{"n_layer": 8, "d_model": 704, "n_head": 8, "n_kv_head": 8, "head_dim": 64, "d_mlp": 1216, "vocab_size": 32768, "activation": "swiglu", "norm": "rmsnorm", "norm_place": "pre", "norm_eps": 1e-05, "positions": "rope", "rope_base": 4510.0, "rope_fraction": 1.0, "qk_norm": false, "attn_scale": 0.125, "bias": "none", "tie_embeddings": false, "parallel_block": false, "init": "normal", "init_std_qkv": 0.0158, "init_std_o": 0.0, "init_std_up": 0.0158, "init_std_down": 0.0, "optimizer": "adamw", "lr": 0.000602, "lr_mult_o": 0.886, "lr_mult_up": 0.657, "beta1": 0.95, "beta2": 0.98, "lr_head": 0.0076, "grad_clip": 1.0, "warmup_steps": 371, "schedule": "wsd", "decay_fraction": 0.73, "decay_shape": "exp", "final_lr_fraction": 0.1, "batch_tokens": 262144, "seq_len": 1024, "doc_mask": false, "train_tokens": 1034000000, "steps": 3945, "dataset": "wikipedia_en"}
MLP neurons of a small language model. Each row is named by its layer, matrix (gate and up: input weights; down: output weights) and neuron, and shows model dimensions 64-319. Each number is 500 + 25 x the weight over its row's rms, rounded and kept within 0 to 999. Numbers have three digits each. A neuron's up and down rows have the sign that makes its largest values positive.
After each neuron's rows, "fires in" lists the words (lower case) most often at its 100 highest values on Wikipedia text that the model never trained on.

L5.gate313:490506528500541491481496500499503520495542515510495488484483535498503509518536489504494499551514497533526520500501488465537533517441500529487474479495509487501469477494479515495485541527547490459573495488438515470483507490543473510463535523536471493476501508502481512467466496458496503495468509501509489493562526512531564538506500487537493504505508508504457510462519507530519492503500513519502454504495495535483529469542494543496486523513531513468482532493460514482541508482503474479555531476449512518487491495514501475493556524458526476509468507495481537476516521537509514526471519482485526504457513521491486494549483514482489512559534478500501523539492526491502481444520491519505477509532555483470520512493531517498481527500508472532506502502498539512491519507460486
L5.up313:473531485512512493476479513530509516492538501451537521533535520491517472475534506494518520501537494489547513517509507505512517492468485502543516484506497466539541460519480523494543516561472560473517536508487515500520480476505478510503503522512491482484497469487533503497480540504503530495495536490523501556513456536518491525533491580521488509500503484501489483430503496480499501478511512484458446536512472508514499509501495511487508467508502486509501493404512512479487535501480552493538477486468501505532513527501472471539508499531509476517474500492503531488494506531503489493469501465502484491497492460458554509538498505549469482528489467507504515524500476532489518471536526530465482487519498527510501492491513470490440462525478513500499498512533498550498540523482461
L5.down313:504501498504501505504513511480485481502506512508478494479521454477496500448521446493474521497510474499523522501513478542515509488537528467494477506517524562481523487459504494507515466468519518469523500488487508489501524520482494454510518541455485471509516528494456482475523506512495498505488455500488537492481520467519503520522496544562490434485500540488508505513516511548497462503475453484500519503476527473443537513457519481542517475485475531488462507524548536487455510518482468479521545516517502481477532477504503544492487518471506565519496531463519536504532511524522462530481542457528511496498496511471512488475541514490481510463485539490518517493497492466529486531516507484505475509502500553539492470525497513488512499536480466490508482464523446530516495458495441
fires in: "in", "h"

L5.gate616:551498537476498422500513504509474466453480553512467488495491500496508501524489552538503517461534530520519499515492520496509505485527519455555495476482496513507494496525469512491495491512455491522498492491503538490456511477565491496539415520498493490538511529506516485518503527477474535475479517535532496524504499459497497485464473499483485444541497508476495484531532499501555500474541494528464464520533523521552520477528483486495492451505508483486479468515492494515478527521514517513474542492525509522483486508511480491516513498508510549496513488510561508513463529503469485511488493501486500509488561458535501468476474517506482509514512491506477518495526505522493477535511491565515503549522472522512486543484493538474514517537460533475575463487506535487457509443480383
L5.up616:440518500495488505492465514478538544492488501541516514527482521489499484493486468505461519457474470510472551533530519545481504467454526536467493472501516485517490457511519479518525484504512477502485484481542519511516507501473462508484470488490520493519508505513472493531483451520468486500542521483510500468567502496516489509543500465474487511505498544521503518494495481490522431469517507541492501490488482463477504497487461504513503515534506515506525505532492473502511481508477514517495483521525462483479494483536556509521561500515494510558502514522544524532510494518506523486496520508508503514502459468493463436507488496493469452533504505485502529455514480468488509501483497511533543487474459505492465471473524467498457507501520516475511462500492510547524502511487552
L5.down616:495438496492526473511489487510469506503485536483528519539516499491524509490504508528506487554502478524505482492517487494532489453441458484532514517529513516501511492507440527489512466470509524540484504501523461480519450463505514497518486521495451512452497508494449522477539486522466472506514486483536477452453491505470510484491500536523514512496457499469477487489543558476537471533497526532477540508506505506537469500548540487484465511507486460460485484494446424541492530504513501498485483469520454526521515502494518513510448497486486541526498494528488494537524434495474540460560503474416489476521478483465514493499478524518532548509519485500496494526516502520543509503467463464482538508471495479530490513502493465479523470534488513532482500532450503498481515487451503
fires in: "of", "other"

L5.gate607:504499522473533499508502518475473474487473458518499508459485488483558493494496472512498526525464498481488502477505525449470466488534534509508514523492463489485545510489461468461519485481462475476493482566499470480521489466531482506491433498454596486496522467519474519505508518498463529531490507465484505464471513447481494473529512481514536458508522481498503509514489535458520485453538515464516516507499499496524507484492540502523489539515491494545435482515489521541480478466523466543518499551513510542478529519490513514482520484482522477516495530520529516505515509541472477480559491504459541459504488484477474475500537529506514549529499469499514525471515508516473454443515566511459535521504485452508482495512444537498538484497505504496529498499466461485497454481497504
L5.up607:517509509539531556453494477465505533531467513540493548481558483490510490491518472524480454484499507507465499459478522474521480499508523477534482545487501491535522466513512474492534491478480481507499495528540511481511470505527509477468508541488507519481508510514497492466473475527474414510498459510520476484468504445492512511442522493499521489454444462488564492515489536470504483503476535500478527498481478535490502440490491482476488526504491510526473494532462509525560493498512472506497531490509526492560493498531506510487503506514497524518481520510525539496527495493486471481495481501477501463478494485515501513486482537497507571519509498469487484471480504470485480487486517518505480519475496497509500501508514508476546504518511536482513525500449528498485487493481506
L5.down607:468513470493507521506483477497535496508501494522491496499506489551488475510497493521526463527511487521536508464447461519506513466491460529510522497507469471537522496492499500506523486533479447488527479482545522559499559473497504492491488495515485487486543437502495479462481477499524493456500509472475529505566473494510479486509504517534431559497483533434495498491490518493507482494533505545518517509528474493485507515506483513495498512502506429523547517508473504561477549549482530478476481484467465462486487489511512512485513480476453471428476473519575484467459449521488509504488499551510467513480516439516475496551546479508509492497562514505532489512555497526548505465509511545515538506521490507467490501469507476519493472475509536550485510495499501527485560492501511
fires in: "of", "won"

L5.gate1109:513471480489503514471487558484511510547490513472491494478457494517498502526474456522486516557520502499482497498532481497516528533523521513488556518477523528448497528521494457506480505506500523475512509489499456538509503456472487501489461484495495532560481472488517504503518489480419461490491479473491520498519441538508491511548500493529454454546501518524481501550479500487523493507492480511507481491524510518502534455538494489507463492506526506502516503524477506483511453527506476513495463507467509453492476514494507452482499482511503486514535518493480514520475486558493468495489504505475482493482475476500485498518534437486533498516486481532459491498473466485493500487506497492462485509510509457473510513503510498497474485487465539481500484492422562527537492476543525
L5.up1109:533525477503460515474468515550513547501535474522531459471493523476516511523514503491482514534535508500516492437487516484537536518550519528501457482507502503469515511499490524504507529527520516499514521486472495478509514534517490507485487511518478479498531550502486487515512449521464471497502502504510454511520478491521526489478519498566508492534471508502437509520487516526482510518465520512515522505495484496506494499523483520592528498445540561473466509492452491474480489481517465519479525473528500464476525472446513455538514509515531469483511502473507538514525505513507489467484523440483482488501499516526460457448499499470492547539476433428548523499512451574486548492530506541540458475521532502522449512518490508490505516470493540516513490496504533533540511459544529
L5.down1109:461516482519495471494467523504493480540494496496473509514481528489497482496512513467485463520498533498544494496509477527529520486510497494522500513521512531496501535476511492509515491504494529525508482508496477488534488444537518485485488552440435525492453532500531516532449500472477480532512510483510453528539556511443507521531443481545509493516488533503558465528491466524507521529544503503446498500536514514479440504509480476517520484513478455428482540507434454491500497504483511512516537501512465472524482514486509489480476475561490488535464530582470510509489466506498532505488537526497513479519474505506492483533489488452480509494542515511488496500503491488495463512471469550462512525531488488478514510511512521475500491439508488504489521475461527498513492537489485
fires in: "in", "to", "through", "of"

L5.gate383:480466519524491484466495507479501486515532508493514502480492502480504520510474567501539531489543484526492530489470537443437505485497496511496530528513484491540511485542488497509450490487481531442516497517537480513468469512493504526543483515460506493502504507489469489518492524455511460502519490457504491506459507504475467471458495531505462495550487522484512527479506510483508519527520495471507536451484523480484478476528486467530448494502518556454516436488518485518506509492472520497515501533523525440474542524515542535479525509440491490473488479497499486465542491498506513506490499502527470503509511517452476442493539490527501464493533464486567493453554501508462522499481509474494516480528484484493515511515458479536534503497498540471497497486500460472481502515509483
L5.up383:536501476498500470482486492493473496497470504507545481503533514514523483553475460515463492485428523476509460461512515541497496500498511484522454529479519507520489519497512466508517450480471513486487539509458517488538482486506491461452460498503477514471536496505499492556500491499481484525487505537541520473500494527508500487517498522492520502486525508505504472522502524479499478521510493479552498481522500460518539480465509497477501493532471502489514514486514503535535547516494446491531472461513499512479508516538476504480512472495496477544478494507495496512521504448480490472531501510529531483495490474511500530508481547511442504465511485528501462475504491499495506455531512491486518522495548539468503492519513469495498509539538501465519465489478508532454490477489525
L5.down383:445478497495461506518435468506501475492487503487519488526449541516519516505496503538522491500501490510541506489498481532544515478488512486539481473494530486493482462432516545521513509527481490509506494514482512510482485507533474471481505509501497512507534516491516526457508501496503489468513474484501491496541478549511461486517490527488483477503495496464487540485511504495528516512491517539474492469502504489547516508536505535511482526523487455548485543459473472483512494476522474463508500511489486467542517516487483515517512557543508502527520467530517497496524488495503564475520536510527572493501478479509520488500479540499482505465530507477505521514515481506539518516501450533481486479509488532473483549483493515500494496482468513503479503503492500527496488525476537
fires in: "a", "moved", "would", "an", "is"

L5.gate345:492502534493471514504527502483468448483519518472522449536493520508538481532499469454484519508507467508480503512484499508523516476529507501497527456506497520509492473485502515514481537504504536471516467495570482517513505514495497530509487526490493513441543486528495475495533464527494541443523532567453466473494502509451485500497520530567457468469461521484488480494429509469523470467509504464475487503512528473537487479508476517509526514545484494512519500499468480522483508468498512509553524533518488497505519490464472503527523539540518485508507466505466538522541496487515508467489542492451479479514505488472518516492523467556508483445527509467504484488518491456526524481516510522440491500459504486496512486480507510500497465489520504489475548451512460516518479524513515
L5.up345:493526544518502475502472495547505514503501520480497469468394508463498488507498505514533511555530503517487528494520474504509474499504499490495527494459521506467484468501505515514470502536493501507501484486509500535463558518489512548536454468440512498513460475501499443511519472510522508475480525511520462482504476564484475517519489504493498487509511493489501501496500489493570526513499493495467570521483515509483490512466504488523489475498495522545502492491517507482484498475511488494525500474492523535505511487477506547502537548481471524486512526492511467486538506514535493528480493520495507480469544487510510526530482480513470510484505498538505527487485476490479492490480534545497526523520541523506483446504523515508477496510483493489509488508490481490515481500510474
L5.down345:493512445517502460514552512462452527547468533514497531478542486483478551519521485496540495480498522471509539505489504486540517524477478454477496490500487446511517478525493500504504504481510492484493484524486506495489506512514469523501505507582468550508530482445524526487483494532505486496506464468477526493487443519501467525513495507491510519509522481470488490498485522524466486525479501476495478513515467499466508434500486511482521526499464471470488499479494501475522479479511492514498491489488500499470515502470506474512477485486504526502512490459460510522542487494483474498516469549478508466481498511500533514477518503497540479501496493488525499520472506465500471505495483471548495463498478501554502520526459507469513522498499532541534528492471496503490522534488516
fires in: "in", "a", "by", "with", "one", "at"

L5.gate670:493428471481504508497533492488470500461514508515550474464502481499502483505471534510495529528503495482514482497475496526501553512485498523522542488493495473494500516502519499484487529549500474475493535524505507489514489539527488505441496470555476460486508497510481454543512493551507472525515536490508482510503447537519543481520496533464538475551466494524498562511493490494541463483541494500484475514478460513513494539527523512515501501503521467505493472517503489502464480438507484494506536514519478460440508458485553481479486480501479493490479520508490485522501473535516480483533492492497510473487482556519483526509531491484471512445511542506523481510521532477495524499532502484510527514512506455503489520512580525546501512492528541476521497480491508502533475494512507
L5.up670:483512501531480496522541508497489454476457502488507508486532524551538470499514491543479515483517495519506452471506510489456516521499487463502500505487502486478541534473509509517478500452501576529503505485492493502488517532502498521501483567490517484465454503505515485473496459447467503464489525492521516507496511449501497502500539477524461536519494518520478486593493558489487468483471530541502536477498498478497498468523493493514485507510492507490513475524491507468505520491467478494485500489497475491469486519487515506526470532497540492487544456482511475521524525459483472493507537468498496500469487508509507501493468491527500557475467458523478489494495509553508528467536477513490492535487539469502488523501505504526496533517506544476478470516454473523457509520537559
L5.down670:532486539504482554517544472495483457520496543451502455491539459480502495512479512508459439499511497480552495494478492477508530489500510497496490466494536525472475482537518504507501476505535499501504483510511528489524545490498500508515537521505464519550519523454541469494494532493512534508471449530504504475482479486516466518516522491502555498510509506490493496510499492537525517490482483504510501506463505507528516506498488474511453448498477478521508492481497483453526539506523513468509511539505524467477492448496546534486530487533504499511542487501484491482514572507509501474483500527465485503466486484488535479530515503458454508524486534487526497562503453532486468511556483531515441496511490490516487524497483521479445459523494525462517510514514523452536478498498490
fires in: "and", "by", "or", "of", "in"

L5.gate446:508461516522487534497503509474477471482510492525483468504500506507538480495535539512483517466516480494539525501479515473524538541467475483520544515487490509493482495515502506495510472516507522496517526479461539483515462539500454491499497485509495455490519490522490562507452496473523535524478493544455503496517493559536497514522501491512471473506488461511521504468517505545524545480520490531506473498490476523499515499507493538514468526497522496520521501503484502485469476466531475493497523526491453497525500534470486487492494491518458526525510487461460523480445489554548475532449525487487491527492508499471521470511498499513434481535491485467485506546514481511487511558504517516473515453482532521478497484501494482483509485477513510499494477483452526489545468504472531
L5.up446:476508514495478525526489487532520484525477521475513494513478465532452487463493513502504517501515505541495527495547535461479499520473515504509481483522530515496464476522481474519475529503528512483587515506499504478484496531510529514510510504487463511509541526574473527497517523441478478466549470509501489482488477510496465554505490538511508504525526511499486486484502501525518540521466479500480554509471497480521508513466493497575482497477465513518504499509473490506456483518491496522519487491503479490514467513501508507478479549507483466507494481510467541514464502514515513544480471511463508483466498500495490508503516496493517449510496549501516500505483500474470488480489490529444506460518464517480533509487448500493496491423521499524514477492478500538481508515512490
L5.down446:463471555505487510473502514512469516512526526522503499502509565478504511493466510460509510488504481522515520466497476505505542495497493484504506508492497477479497552480529538490552493488530535513467509484451530460509512489499475526531469544501502455497480513514545495522455496493505521501466503480466487474510507495557529493462513492561510508528485477456526543504519532546494539471521521494528428488491464504491487506525510508435485467491551503550484490518517518521505474447526515473512499526461491523518508536454478508509532454501514534490506522455486485508453519499526493504515528474529486503519544493447499504466496510502489514531518474537472529472481539502527505538508520504576498524503539459507520495508538549482503534486482502497510530493489485535505456497478505
fires in: "in", "at"